MLP neurons of a small language model. Each row is named by its layer, matrix (up: input weights) and neuron, and shows model dimensions 16-271. Each number is 128 + 24 x the weight over its row's rms, rounded and kept within 0 to 255. Numbers have three digits each.
After each neuron's rows, "fires on" lists the tokens most often at its 100 highest values on Wikipedia text that the model never trained on.

L13.up6:121133107140092117125146144128123150111119087148102138099126166132134084130081124132136110124124134115156161135116078137078130133138152123167099108116126157144124147088171132124142148115144172109125108114122138124090150155153145179123112132084112129167154116141102128123119153124131102158142134157107105124150116095142075126173119128099116107141116169108124119128117139126109099131177163143118145091131133092090167082106106115169114147087117107141118114080106102171127125128112122105102130116130117117136125098154098155136132152095111137126140123180099113105133128123168103123088142131117138160112131119115094127128137159161094093115152136144205108117122128104099144140151080126107099139143136137131102143173145069111154126080099153127167167105067125129085109107102078
fires on: "l", "ex", "el", "s", "part "

L8.up1314:096191127137121124052171139107133124067155089092116132146108125116122135151157112158169144144152127081130163126150100128126125147105146108124183153133106103160166178113163129130142136130111167117174105133117140155135103110151141110107056136087119092134095091105161104147089124136084120140140132137084119135168115137173086118123085168097103094147119104157128171086092143105125111145160123118162161128087137127138098098111130114143135163126090140129162142120102105113163082101140179089127107128127124106129124132121156148105143097136117167141150155144123136137097116103134162139131143134119109151155136129100108097128126154114154175116106101156169134114138155164129127117137152155121103145139136151123069133156123045097156090111090118121126096158120098115132104143114139
fires on: "| ", "the ", "ch", "rec", "enc", "ing "

L8.up229:140176194120114117094117128177139077123136152173112138129115167146138151139096162167136134160163122147147168158117131119168133110155132134106125184135117131153142105138139135110114139193131093122073123131123112093134100142128119109105146133137131155168147086093143146123123164109129130101168103180132153111112143104113126112162149120091126159120100122132176111119088140131174144089150120114122148100095104135116118112123141128117089114121141093157137128132143109099124129139093167128091120140130127076086158155139115116102150097116089116110103121126185141151127160103078139159152152132127114104164125111117122122076154121107176093126151124153103128137159118150112125133138149149079131124127137115151090095117095089145116091134100099129093146137122109155114097136137097
fires on: "c", ", ", "ab", "p", "b", "gr"

L14.up547:093142107091100113137142149178133154127097131119126139145144091079151117145123123120130098137154129125090126091150144149110130102114107117102146128097122131146148101132103136099106122134120149153133135132122163136128135134126163112140137121139161165180119118153146139143085097140110132134141149106141066118144087143127158066125132140123101121161187093143163083107111108077109145123160085126148146159130113167134125122111121124092094128177145135137101127102128118084114130117094110102128138155126155141089106166124145160164142173134146093131148130172094044153168105186129156145146098119124169120102083175124151127101157161113121123117168115116109112115114144145132119156146149102174126114138103141148088144124152088126155111113133109132134100155095095116113147108163143
fires on: "| ", "; ", "—; ", "and ", "for "

L13.up1266:119115120140142153118147150115136140134116140102154145132121099130121104114125123094141100143107144137191165148087159067121118131148164164142112113119090156127143126150106111153101159150174161113101166145137109152134113085143110091110091168158117174166132132148121075109084125115109079097121136148088146162134181153122176136122127132155109124112143122148163147141142116102123145136155130155163160179119113137095159145130136110132100114109139118148110135126125099126096092135080096115100132145096136114098133143089147173133126120121117176092106117147149151134131131122137124164134128141174127115172081137123115118085159115121155138184143122130119105083128107081160131150134149168119150153132136155146126100134105102121153115149111133157123164155138112086153140068159128
fires on: "- ", ". ", "Best ", "| ", "– ", "o "

L13.up602:152137128123166098119129139121146108129161106144133149133143114091107075133134148164107164103126105132075095167108122163164112131143132121140069112115097126123106087125106136109117164135090148131134114107128090145144100135129160114126095139073101141108138130158137124104163094165152142163131111154125084165085097155133090126156150090119093132094101122111155144122141110168129130126126108159138136172114128122147127114156094142131097115129130105138131151132124136148160137127150102117138115109157081146178155134167086124146099164158109107133153139156106122088166152098138110108108144155095110144066119175125105096161110132151153106148103159166127123175128107129136188128135106117155144127129106096140139113123111128148150094115091149129138150096096154129163142084206125
fires on: ", ", "and ", "US ", "| "

L13.up220:141144153112061183134141131087130138107113146148111107149104120102164115107123124159101159101168160158144115159157129127106130082142159130135141163094142121159150138158118086116154125112085157159125099158134138130131106144077128113108122173143114116127101115160139136116120135125135091139126112158121099131139144128145132106158141092145145122132109137142145116110115126167101104098084138196128167115119101120087148115124133167124134126172130108106215136130098100160132130115126144125123152165114128179123127145085165090167122125152148130142160142133120125134137116142120122111118108129174115154139108118172096170103141149097134114113111149135082142157129095106110130141102145139134108158102110092103100095121155158152135137152154138105134127150148117141117133102135117
fires on: "n", "d", "L", "w", "Y"

L13.up690:116152109154090158135118152145128150096089085081157147143137164153123149131119095113140140122109107123140120149083139079116141111108128199120115101110073162107109122135138134150120120085118140205120182109120162116149129111106131117116133126084156119117135106135126109152133083160171132128141118140078114135164114143092103124154123115096127124147130133172092140115103114128090134130155104129164108100122160072105106139115189155137116175130159136142163166186139128100084116130115132104123133155110121123129160074122130160121176168121135105147140141134143123162130127119170130155141145110110107143103127124138119093108095131153115117106099107162133166106136131110087149159147138118135111154147128113103085072142120107152105162115094113084162115161169148139086114112143127
fires on: "an", "d", "at", "ther", "An", "it"

L8.up480:148093137139107113119168098091170103118157136098129094129104128104110142142199123150089136092168143175118148142162100095113128163090111140152158127112126138118117156152129177083132112113143121143133131124069127120140121144108142158160153116083096145141155130140168157147138121099103143120140122136147161153120096110164145144125120153178111189091127066130141161097112115148105125131149133139145146105165139133132117118158124143080096134146095139139121121127128147117098109165120165127104154104151107127170098106100099102106103097136125118135087107082145144133178099115109122117116123127123121156114138145105104112128150165115128093193111135110123119114149153125112111140136107136122116112111178100168189116137129137136131122089154095109165127160106107128111147114122120
fires on: "ed ", "ated ", "named ", "ted ", "ized ", "elected "

L13.up856:147122110174075117133123093124103124107115146144075158120094083130146161155157112141132125146183142172171133099100141182109126141106130132093118098126150163130192116118105147098127131147117105134098157122102142108113085156083134148118162145126127114179137110131153134123159144075127145084086127112115133141144110129120139128126115149133162127153121157138141136133113135106089101146147179114130131102104092154126157094145153107142125111145130113129089161071155131134146147088187149133141071089133127100141140081128145137158131122135125132117163114103126151126125100116135155165125152110111125110140099121141132115086175150149129114160125160132164170098116107128069132111103128151148131179133158120173144142152124149156116129092127133180160114152146129160149134168139138
fires on: "Con", "on", "con", "as", "un", "re"

L14.up705:142072148144076094160141144109121148110154103148130141129092130168085116135171137121115133136112162129118126140104114129165147156109144128139105107105105109096100167164131058079143100123113113125059135103127131133134127160136121114139114100091136122136123123111131068110127182145116093084083156113095123135121132153129088149169168127109113156160117131120123151164155137152104115138107091157132128167132163163125127174115099117124088143115098147171112100114146106172121156136114141110142128145133152155142108122132117131133123134117157133146116091158077121111125129183149121141129121081134111142174129126134141107124132200136133121182157131085195146147135112147094151148156126109124077136135174132146134130122155155160124128130142127127144148117114161144109114173144127
fires on: "s", "B", "Par", "5 ", "Ber", "re"

L14.up836:130092157120133158092052111169155120103108163149118135099088117099121139101122115140134169117134128152110097136111098112127096146166129078095159130109120112112124146085105125150086128120102104066136125133171115114158114102140116111166104110135143129139102105165148138099124140184117176107134150114113111103092138151136134098131167104141140107127146124153114111115103105098112114131142134103153113128148146153126101117158181142107141131141124184150151143156102108135153140099181100112120151130122151132164104156123086082121115131126109115154144101133073137070097105106128078176147128110149138122152097077145127165103119150094130131148142107100154148124125131129117120135155143118154112124155117086146148121129088111137176110119123136126133106149098083158138174123109181
fires on: "in ", "ti", "In ", "pre", "of ", "enti"

L8.up167:089096172156109094114098153166121133126116159154153111121131089153164128156120113151112162111156144137115131154135156134162136132098104135177118162135130156169164155144171089149076143090121140117137136118130146138128145106100122128105142134147077145145104064119103123105122099132071135112061119066117105145112149147132169101137160118154137105104129118127170127118147108101120084120153139167124071111135119113082114126113149129113150145129143142124146127083150065122167145136152120103155127111148086139115155142104114164139094137146090124133130105104173130136113113123111105112109147124135135123078144122116117148142112162069195117139107148114134116099152140129139141133097125124092168125172148126125127118181168125138081124125117129100147145178120155145104157132113166
fires on: "Am", "Nor", "South ", "New", "Lond"

L14.up1229:094135138126152122109125140136164124130151113110115150127108132122120108128154162133129138094163159133142104113106137138125138129156174109139125094129134146125134125110120127107111140123153189172155160118144116104159169124102108113128077133105172183115157120104155160132140154093119115125149136163123142165116118149132127156134169134091093163100102144143148096175119161126133143146157099137137161150094119112139145122102202069164145149141088153169147115112147090124128146138183138139155117119155119175120145122130120123127192117142167097106094146132158167109110141122107135122141149175086101119138115135165110132122151105123101106136108126118122108111150144142141133149173108121115126123153132115103079110115121144107125124129100180134118156147161089080144115142099155
fires on: ", ", "- ", "by ", "and ", "in "

L13.up2:141117155128101164137139136118147095126120155102139161136126136092136124130145135150127153152129088157131133124143113143174151112138116090129140109149161069118140138125128156142110095081113133119118108127133121112130134135118120139091144146081123140143142171137151112134155110119158112160128106187131118134097101159159144121099112130150127117156142126168134147140110133127145166085103135158148123128168120129148133077112096140158089118111119157126115098085122158131117160119095138095128158121115159180140163101075103146115091134119104139135097173133136163113110165125117154121115128147135136091106104159077101090107094151120116127127121167115109144181119152120103166139151113144183151191107127120117136153088075203106108174117106122126071099121137122158160107122179136
fires on: "| ", "t ", "e"

L7.up1494:128091150120132104128072111139140174119084142125094120103137117128148143172135152127130122127112136137106119137109145114156151152097133142124134120103143164129100101199081126141141087138180114134145145070118160173146138109098117102133088105119145144156121139139101159114155130101146127125131132149108093096137135126114141112177126117101115117151153147095124100140155130122106120074132094157108103110120134099102187169164161115137119096140094128151105107138124105126149139125130208134124143148115155159108103112152150088118112141131103134159138148093216169136100149108085127120170116120131135090128113136133141087150149133100137109110093113160156145110139106091122109144139153096154119123148133101108108117120140128095110130104089162107101146175132074134112153116098077
fires on: ", ", "\", ", "h", "—"

L14.up1177:148099117156125116146126120135140099111141204158139132100101087102163127105132097121158138127170180120102114120117134092128164111132120099159086129131122106132102113113128159191071095149112111114129121106120110120113159112136083159114093102120129139100102160149127118105116137143169123144129092142152122108160104092143175114112115128124130129123162126142133137128137127127101095122125102174082077150120150105106121111137121156102149147099123138099139126142113123159126113153133161125142109091144109113166141095192090181112116125143136107128154145150123160152133121117127124162116171165097112138106134170100113129125114131112141125149107139117084089163093152083103156159156099176132105101119122133085142104128125144141118161117133114113147119140145134122173158147167087
fires on: "| ", ", ", "US ", "er ", " "

L14.up552:159200125118089110104138117151166160104127146120109105123116129135134124108130131176147179131153111141123122090106108147110125142135090141147130116135123128164146139143177109129130127113182164116131137138128121090116146137115110128061151124146098150089114158127134123088071154128137122133144090133125096103133127128175108110139121097181168129153126099145160083093115094112149132170179116165124142115168122126101142133104148146129134131142112134139085179125125121120101136094108149103109108147125106119148125143104099165150158132102109110137162142125151126113123138094158123111132101132127104110148103147158159146142070124132136155138129127116167137093129177128107175126112136170132078168145161109116132103154157130157120100161146101108137106132136105112097139102106168
fires on: "| ", "3 ", "er", "Jun"

L13.up1118:111102115112139136120123116152111121110147106108133105093156123157147149102132141143160107125106144109152176128131122122085109114145118107163126145076107163131179129131114127105139136151155203121176112156104083079112111167112146116115058133130096113140131174172128121100126126159125136116135139127154116123083181099119144104126159158154110149099176093130105145140151118097125172130127128110149158160104121124101089146160146161140130130087146135130137115130120118108104148153055113167143157136092147136101128122109129163160102133130137092153129148096068151164114104160124124145153117133093151136152126103136146157122100152103130111113152137106157122174184135111165115131141166147134109129150139153142103122160100093123096095140134110142130125146142160105125170097135110
fires on: "| ", ": ", "– ", "have ", "has ", ", "

L7.up618:098174142094147107139101122164108113109121178146141138133150159167101144141107103110132110147137158132086112117158094163086128129106144114124147127132128167098154137118147157125137089096163139176122158098124117161104179147147139153154106151128128157129128127140133101118112142096143120164133147114132144132170162084131127128089110143107081102143114133101100146158171189089114123136153146178135107110098128141113147132129114075172160118113140142120107161138109113121124142138094104130122090097134157083165153142160138127152156169148125133068099169142119155156134127165144070083095120122108091133152122139123120116104090161154182107119119121108103085160163140133124128137137142130154135116137168129118119132153123108135120084143111111132181167103090083134152157134112142
fires on: "s", "th ", "nd ", "st ", "l"

L8.up1043:143111121122128171148116138151143126102107122117095106122118097139113111131119129154100134107114128170133084084121119133124123125166126129120129113135127131127139083117137127134127081135104167109108126179130122117135122121118157149097138119110148127164113118084173107157146128135113133134099058155132117128094150141140123113113124103176124122112129077078148151146125125108164115099139182103150151134153132139156126156115129091118106151143089125147094099102114139116121101160130150122107107097129097137102145094098133119136122142113086102111123151093119164131122162128089110112133134171103115096142084135150119157101118142137117065170154128116124117145146079127107127144131137131085149114117153141142067146113127144178092148152102188094122139115187112106113122165157099
fires on: "s ", "es ", "e", "ts ", "k"

L13.up53:124129148104150154140121136154115147138042100175114122074135114129129132113141127110118092153088158151107102117123090129137112129094170184121100164137123124119120151111146145117135153151138131150164128120118136158142135092133187135092153103098161116115101165151118122102107106147135124114100138161139121165097129147109102130157118138119138149163146151148116129145132097149146130154150136132111118138169083156153084130142149104117069195100130180122163116148128105118146163126065143111142148164129164150110141153168119164126131128075146135138139186074135114113126095135110144082126106098111122119119118124126136128144133140077112101135140115134162128088102141101139121123169096082127116140164128146126126120136139121173193175125148092147114138114115148159109093128098155
fires on: "| ", "ac", "ti", "{"

L13.up1394:125135108117100129108138132111130098082154097099128125148135126098142137164114129162129155150124131106131118144101156127141149081150099110173172152100105116175189175185150093112086126095122118166169122086083131175100093118121153107134099113119146151134133109132148139141115098167147132125104101130096127142159127130167091144158147124141132126100158146156112099158142139124107130108141166109133111108155135139110132146117202149151115142134088099128132112126127113119139157096147132106161171162126131132105133125115085161161162160149129114118120156154147161176106138128122132166106152113116117153169109189089106147130126140160137128119142108147104129127095166132128063147107170115133138103136069103173143114135159124104079161130123144086133112125099138099126085146118136
fires on: "m", "O", "Ac", "An", "an"

L7.up920:107107109122146116109139127170152107137156115119138090159151110120138132141154118142106135109151092125107091111093121092150136152129153097178177120118132067109160098138090139130128084146142123161129118140096080087137131116163113142099116113140088149159132169143138116113146128114101153140112111166119136147092111099138149136125159122142085128117119129118176073114150120136156105146133116150116148117139100127149111107103116136103119151132087148126145120119105123155131123110122128136099154092085127140153168086080179130175108139152118144137103144189173100118171136114137141135133105128131148144059171129090098107093151149133137096132100177112129120124131158133068172126118138120119143094123153098133119183110130110131119120080112130083174145162160114115119152129137115
fires on: "with ", ": ", "ed ", "ted "

L7.up1529:152151151121144121145158144144141125121154090146166145133099141072179125096098145147160164106130141098157101137147088106141133111124106132117124153156132125112093062119135051097162117146128114129092118085099130098118189136113155180112123124135123099188105095141134131161153130130085148113124108107148112150101119118114098122116119161096172158111101143146122115133086097133148119107135093126127153103100159134122087166098135121135146122189117122129107145100133174174167160100112152116120115120179172108146124082147120144083169159144165114109131099161135164146122141133117070123167138110125161110083085157117111096100123114104134107111118133101139126124110102142106101090139140142094101135137126082127099128116120095126154123130116143142120159145161132121149125114145111
fires on: "b", "ab", "tim", "0", "ous", "0 "

L7.up122:099099133135098123138114187152157133108148131164175075137148110103148110131141112128157133136128072144121146123127118142114146097092097064141135089124084146106147099130162117135109154152114148169141126142107118141138140136122109143126134138141169174115160086136108129118143126126142122122134132129132144164111132153159167134121147143189133115147125151140140131141067133103122132111091094170137133109099138174180094093094098152118141138135110139169121118117148142078052158138115132135167143125125120113117111169148097122124154087158127159120120112161143152104106128112184138138132099170122140097137053100164158166111118133122140077150159142120129135136120154184105135123180119110163095090110106110138155130162117135186144114101139163111149091151135115164119129142114105
fires on: "| ", "; "

L8.up1497:116135085087105122121130102118106127124150135126124138160114114135138125109109122172125128119162118125130112133150140153150131116153147183117144171070092073134130121143164185134114139103135199138142123185134149096113177130126132116111111118120138086126112117099144117156128144144152113154089143172142150102096135169115139105122104134096177120116147174136089149144120117127108091096179131144146127137133148145151117123119146118161135112120142136108143094149147121130145151124174121148136102129126135159135092157138195096130144100123098114137103125108089116118158133182124134173116136111185147140112119128151088132078136141112130145114127104108143137153171111220105144135114149134151128062159124120128124124138132161148136117134109141128173122103092141094099135118089123
fires on: "of ", ", ", "in ", "and ", ": "

L13.up177:133150142117133128159112154132142147153138113111146185198126093112110143119154153084110100133151151130130104139145146144113107117133155141137129122145099101134175134157128107102103108142144119157140131124116130161112111119120123141121153123077157112157151133080130085149079135128146121135140145126151102134103159113122139137101113145122117128139098150137097164090109124179153124168142157118134106113130156120106115080157114140096100128082131115112164082140120115118090181129113081152120092134082139157099175110146149107164110101151088146101157148142118185109145137131138168160189162131092162134147092135134163119092120139101137116138148144122170129106090119132157145140149142099125141162155093141092121144144152079175139169118140118122115123117125143132083109142099107
fires on: "to ", "| ", "gu", "em", "ac", "o"

L14.up1079:119109130131127091146120135114135113129145143126153104134122162097097157169098123149130131121158116130134149104097141131149098143070123134154140095113146099129158135096110176083138144147133158140153124105145139139131113123077123115141126132094095152146154089135129110094131143115135158144137116140116139123146130151160148134119135133122084164164139138099131115142110121129129118107115135151185114187130131071128128106140155142132105109080145141159148158103100101194147170157124162168149170082143125138182098092168160154183078152114143131112119145119150108149097122078108155112099123097126113111107069091129124159119156172140127114144095118117136149145161128117143166113109126121172096170103132096098176118115117204120131105141122120174142119121145134113134094131139127
fires on: "\n", "named ", "1 ", "as ", "| "

L13.up876:135093100143115149126126115117160108114154099129104136123106128087127125134158180147125138175150123150167144100092129089139175129146145128144118115148116171120168133098108130155144162153146140173066087065141142114137087185132118100124137092127118135149102127143134140101106107100097092137112155148130121126123138109114112088162144116141098124136118140139107170125136088106132130172158145138130133130099085136104136129151149145149148143121112114114131156128145138176092139161127155141125137132134116131108106106124151127168098098170134098107040152166127099130164111153128128115130165142095129143106138165143121090125075130144146108092114169100127146126174155133129100096116132068119125125093173135160092130128157138099141080160143124154119178161103120117142130135147125
fires on: "h", "b", "H"

L14.up259:123130091118129094124098087126139089223113153157121113149098102177119066119132156091133088104126114107089136121133145141133120150200109108156129143135143084113171155127099138146120106103121134099083115132105128120088118124120161110115085163149125168099096179123118116143158134136148158153159133139163157157135107151143120150119108126083123100160107125172143077113102124126111097134117130162101092127110134119119067140135127118122159133117131106130150108118110150143127153106144159108155134133130119128159149115153105140142151138122116141115113144109119142140111116126159141127147129131132136106075145174130129154160122128156103137111066135084140135145126143127121125113110111169155122150141107156092132098136115137132114132090183126117141109130180128121127143049150141
fires on: "| ", "US ", "er ", "A ", "ist ", "R "

L7.up970:126152087144126125129157145136136135109117111088105103168167096132129093110084138141174114080147134148130133115134102113105108128131162166119084113130099124107177117131138140103123117143131119156130134119117123105109138106147124173132177135080110101180095131132138131151065134164155119145125127098126111129119139124121143136154117102105151116086126133120106137157144080148102105137113119131147093106192108168139110152134197134155128141112175138135164157126152112092113153128174128077137118144141088130114128133093115137103085106117135115144151104155139136107124127091146152153126134159135124147149083163105109090101157143123124120082136138119093090117133083167132183172116119133135105118141115147143103119090161078110132095108153117158154137110136166140095123148107134
fires on: "of ", ", ", "and ", "-", "–"

L7.up175:130139122084071109133113123144107180140126154161110129163131130164098104093158139137142119166137148152129086182140124172131168078129104129156125120084155096132097116140099115088155104104140130151122138116128088103159095090121104170085135084131158120145147084140173122139122071129126127133151118091184133155121158163156164118068155132121131132116102100091178108142091126151090122089082122140122115142145166106116154138133134107156114174149121187089166108097126120119149108083122145135154106153097122134129121123114131104136143146121149168122142162132112121130087106181144070107146139069149106160137111165138114139123088123122136143142132106144121142122123112112112098168110138117136164105118139131120140182152133127145118138112152123126144094145149099170127120139145113
fires on: "y", "f", "re", "2", "Y", "w"

L8.up1499:087102079121151111159123152108118106174111152149132159095106131116139152165153149148124179171139139120133147122067106115129123134115152108117141126120118151137140114122138115119126103128128105086141172118129140117146111102133068120158150125125112134144125123174105151108089131109144182097107123107111131112130154145122096106127155129161127143153125121150113129110142165137131162100139147125118121132161134106158126080104136108143147124121126112147156097117155165138105116141118130117132123063148169127125136112147134086110124108182122146147142124131130104107126151185131075170146101128109116157160160106162156095102155115129137130098083140081114164117108136103124094111107135085139159141147146095109160117077123154135144083104136136127162110135131129110123176151142107
fires on: "ist", "F", "j", "ra", "l", "ig"

L7.up1482:105145098136044139124130103156126108096137092123108117136115109111124166131137136131149134088115129122169125151129105118123131114104177115135069135121116119147137155110164143114170125089149173110112111149128124135138132102128125115160120068149139073123160100170149126144170125166092103121112105100128133098104160143124166112169093128121165118124132179117095128126139165169111121083145110158119136139175138113149133094121143146124112106148099172117125113126113125105098147139135153091110113134118139127138088116118124129156139131077098116171154136091100113135086148149126146133165149105133154087152143130184115129133087157141137137080118163143106146149143154114142161140126132122139132124116098108094147096133155144122122152146185122112142165100120106135130112080082106
fires on: "and ", "of ", "in ", "Rom", "hum"

L7.up744:145117100141134156124138163122151111113128136140105072129091140129126156117089145139090174143076113141130164142130096116131125096094146112093124115087154101109147080111119150093111138142110127120125129101140158142104140175164136127117138154109117136137102151137136098128097120121138122121128106115174144142108108132115119189136157136167121128113153137139143095144150167148147126128103190116163160125120144142095181095153144135109153105121163126136176105158093169158153134117151102137153159127119170136165121133108171095126115121165115134172163130114136154137145199132108136130115136122087128143144108144124136115151138106104138126126114130098145179107090172109168143099133107079121140120139127175154130120132123141138148138093159138130129110114125102121150138090099134
fires on: "-", "ain", "j", "following ", "same ", "ist"

L14.up676:125071129125117149113099094131148080134117139112129161140132129083144121109089156140130120148123145148128131139142103153082114142117183100104128142198120083142133122109140135148113167138083120118108172148120117105091160100142158105158096180149135111113130130096152094126148146115152123134141112154121141110136105118133111089119125095146119118095142110103106122104103134114121134139135121145145132131161090106172127114127139123133120155113136158107111147096149132095104152121096170115108168140085151128131129101111121152146135100178101128131132186087068128110138140096088132127144131116105156167135096112122131170100111118117107130110152122110140075132160141115099116090131087103165079162099113163135142089100100153122121131136144131103149080129122158170133161138152162
fires on: "| ", "in", "6", ": ", "4", "k"

L13.up1398:103092158134098148105115126147154135086165115145120135190125124135126129121129124169153116186118124141152138168095161141093179110119186132098135105134099092147090126149079112112128106112140167153159128115140137097124187135175106138152130136101124142144129118149119100124133141131121126139131162131145153058099127171120102148128165133138142154171147126109109117180116165102138084129111122116107143108115132168113153172128134117140135109084099131123142131109104119147163109148115080103125116147117101116115126128163121163166096132091135154148119145114112111126191094134151140127134133126103156144146154136098185098071154143083112154143101136097164144103096127171136128124141095123101128115126075131125149115129134125148151145131102140126137127097161141119122138133141135
fires on: "re"

L7.up248:120094125089121174106071179165160158110135129124160137150132142146139138162138127157129165088094106160147143113151116145131104145173161110137115120104150114171133143107143119164177138153113138102090113150094147164116122158107120091109132117117100106104167143142153103130133155137138128127170098121148112107171157094161121118103118115115105127131066090114143104146123158149123126127158170151126155155152120110117144137146104087131108139131098122131124136108100157117101128154101164122147119104126142115148174159105139205140169124135086113092091141126107149130117125116108146124131129118098161130131139124106138124150098147173143101085140095126130090147117099115136101134165134115113131110113141092117119098111180115132146161136106108175140109106090148123132107144140134
fires on: "es ", "ing ", "s ", "ting ", "e ", "ates "

L13.up550:115151142141072114120143142096145099143164168109087155117124116094119146153129168120126145145158148152063134089116129147128140116104146117122144083173107106114147135074131130129118119137144074115161134165174144133136134101135115131162143091126107113131136166113151119146099119134160108111152138106140122095131151141152127111147160128171133135126099119191117122130111114111145116101148116134151107157141107128159154119152133113130145142149123133106107137162158132141174136107160139092133113101097112168113163161159142138095156106128130089135166180133126115111142142118111139111190107129116175118142125152135143151125091118099134129105159111144161151169116116132145119127091136125132101110124117160148142120160144105152146128159131166180112118087118124153119171122134147
fires on: "to ", "and ", "from ", "ue ", "in ", "of "

L8.up717:128115122114130130111131139077164161135120110118110125143118130156173087139126136122149143119147145118182098098142166143088084157123085145165130117127133116108125157084136143110138136149109152147094144116083158154158126151073108115152142077173115143120124135108117143153109099120106122167114103088167139131112154161117153132099117149135109133119129171146148152161091159125101155144157156116162129114132115149131125113144118098110107135102119137146131141134149108136127136150091170136171152112094114119193112137105167162145146105124135114135142091144116128150157147122146118141088157166088109128117116125124086122138160169130124123112145112140123110108147109170112112133087086130174115108128159117109082153135122121142086115131131117177173137151116119146115100111131144
fires on: "d", "man", "the ", "ent", "st", "de"

L7.up1319:160120104127088153128124158107094100091148098120112119141162121157127178143105155079153122123172142119148150146066117109072113101128123143086138125108085174103096138098127138122174086174131182166111105115151066116151155174125149125136115118111136102112152152116127168142200135100096099124108137129108134129129136129168150140127157178137096143132153168113140116139130143108109146113156151134138133115099115104132108117129163131164160153117078081145081158132084118130099148100116128089122129171114090133121113092119100138131122144145139130108114168133072118162144110128125107123119136110153123161105136152166143105127101125127122168115121074096135144127119155130135089091143101130139089138103183145115115122126143156113142182119120122117118107101088106163138168109126098
fires on: "un", "end", "h"

L7.up861:132141125146124126110089122101069136121130124142098144185130132169163127138145103164151156134147138116145116109172157109188118155144140159126130130135115150147137119115127166157135133155121134131123145098129104164130166148091141148144157134151116115120136106123104095145121119089113107079145161131134118145124129141164140153112099173114104108142159097147091142157145125141145137080087104106137136121090112144156153132175175135120135157114069123156092125172104152156170203143115079184134076133113124071149178116142189181173126121123116113147128144133156106141124110129128133096097142121122137125155117126112152117124110120165119099119133085122131129107131084122114135088091084120122131153094128132127112109135121170139121114102144093168126138119124090167121146137137169
fires on: "con", "cont", "att", "Con", "d"

L13.up471:103154105098097143131122128073129106139104138117085140108107126135110129172125098124114146128133172150172112126194122132153126162091154147182120115117160110114132131148139136113101163176114138127147098082090112193160136151129150128119129160156159133149170099149116145116137087102119137116141122112160121129131145141122123128155075146129147155127109113113126128105103126164136101139126174117166146146107144148159163091137149136094128157124140147126157124093078101137131131106117122131102143116081159110159115123095124144110149144129133146132104089153189112123127150064142117120129138118105070161127118132184109124115144114158176063120123157147158148146125101181081136119142124150138093170163148129122117156104193104111071140127144113153134099066093090112145101117101148
fires on: "t", "d", "el", "st", "att", "ext"

L14.up817:178155126081137108166105110098133097143126137103146111099083104141218105080132096188097116063110135110129076134183157151120110131107128118078159118115170116096150109136129122103140128136195110148160148145112122106110143149109141107140133141094125102180110126112131132165154117071120152134140146118107136183104065086101125172158157114144125115094112128151136109102125149136109145159136125138091141142101095120141166095165160091162179104113125148147108111144173142113084149140132159109119116112117131116134119122136161151156135142150130103117133132133119126133149124086084124116156151109109142117124121093094149120128153083128089155111152120159177120131120144115110152167161133118096154116097116117123084100141134121112129154101105130140148133159128159079106149131146132
fires on: "and ", "was ", ", ", "s ", "is "

L13.up184:146084171098129112126131129105098121123156129143130122132132119127111125112107167116179203187109110135117131116123104133100105105129162158143142108168168119136129091118139139166120107174127135140136108120155148113155138146134147148128130164131102105094138142122083064118192149141124097113096106112138104107109148098160170126091082129148130151148118149148129132116100135144107096155160121131150128128126112129149127165115127142114129142124111119118100133123117098108122115076152089096164180075107091169136150147095139096129071105125128130118138147146103121141129146136068144143144132158115116120118127143094158157150144161109139124110112132132116139145155118147114116138147111133132147150082125119135106139077145127142104118155105123116123094118096098180124161149081108
fires on: "sh", "T", "all", "Sh"

L8.up502:135105122134099092094097164149118112131140150153147112086125138154121121102174144144175125133130115156142104139093124151147112108173142147159139132111130143120137125134132143151169123148176146109106105116141183195149160156084179137100139111103099127136117152122118154149168107125124157145176186161129125115083119113115177156152132155149120124105176156161129122137126122167130106107119126128154106110096102136107096162143123103121158132111095150138151138091191126128132160154144134161164098111124090138127132137160103113100149126167110113159112159109153151123075124117095153089103141117129166108133105087138094103115120126130121128103153149143154161165120121102093123061137151109131081088058177135155142093143145096139145112114124128107105113149096090089135099124100167
fires on: ", ", "st", "—", "\", ", "sh", "("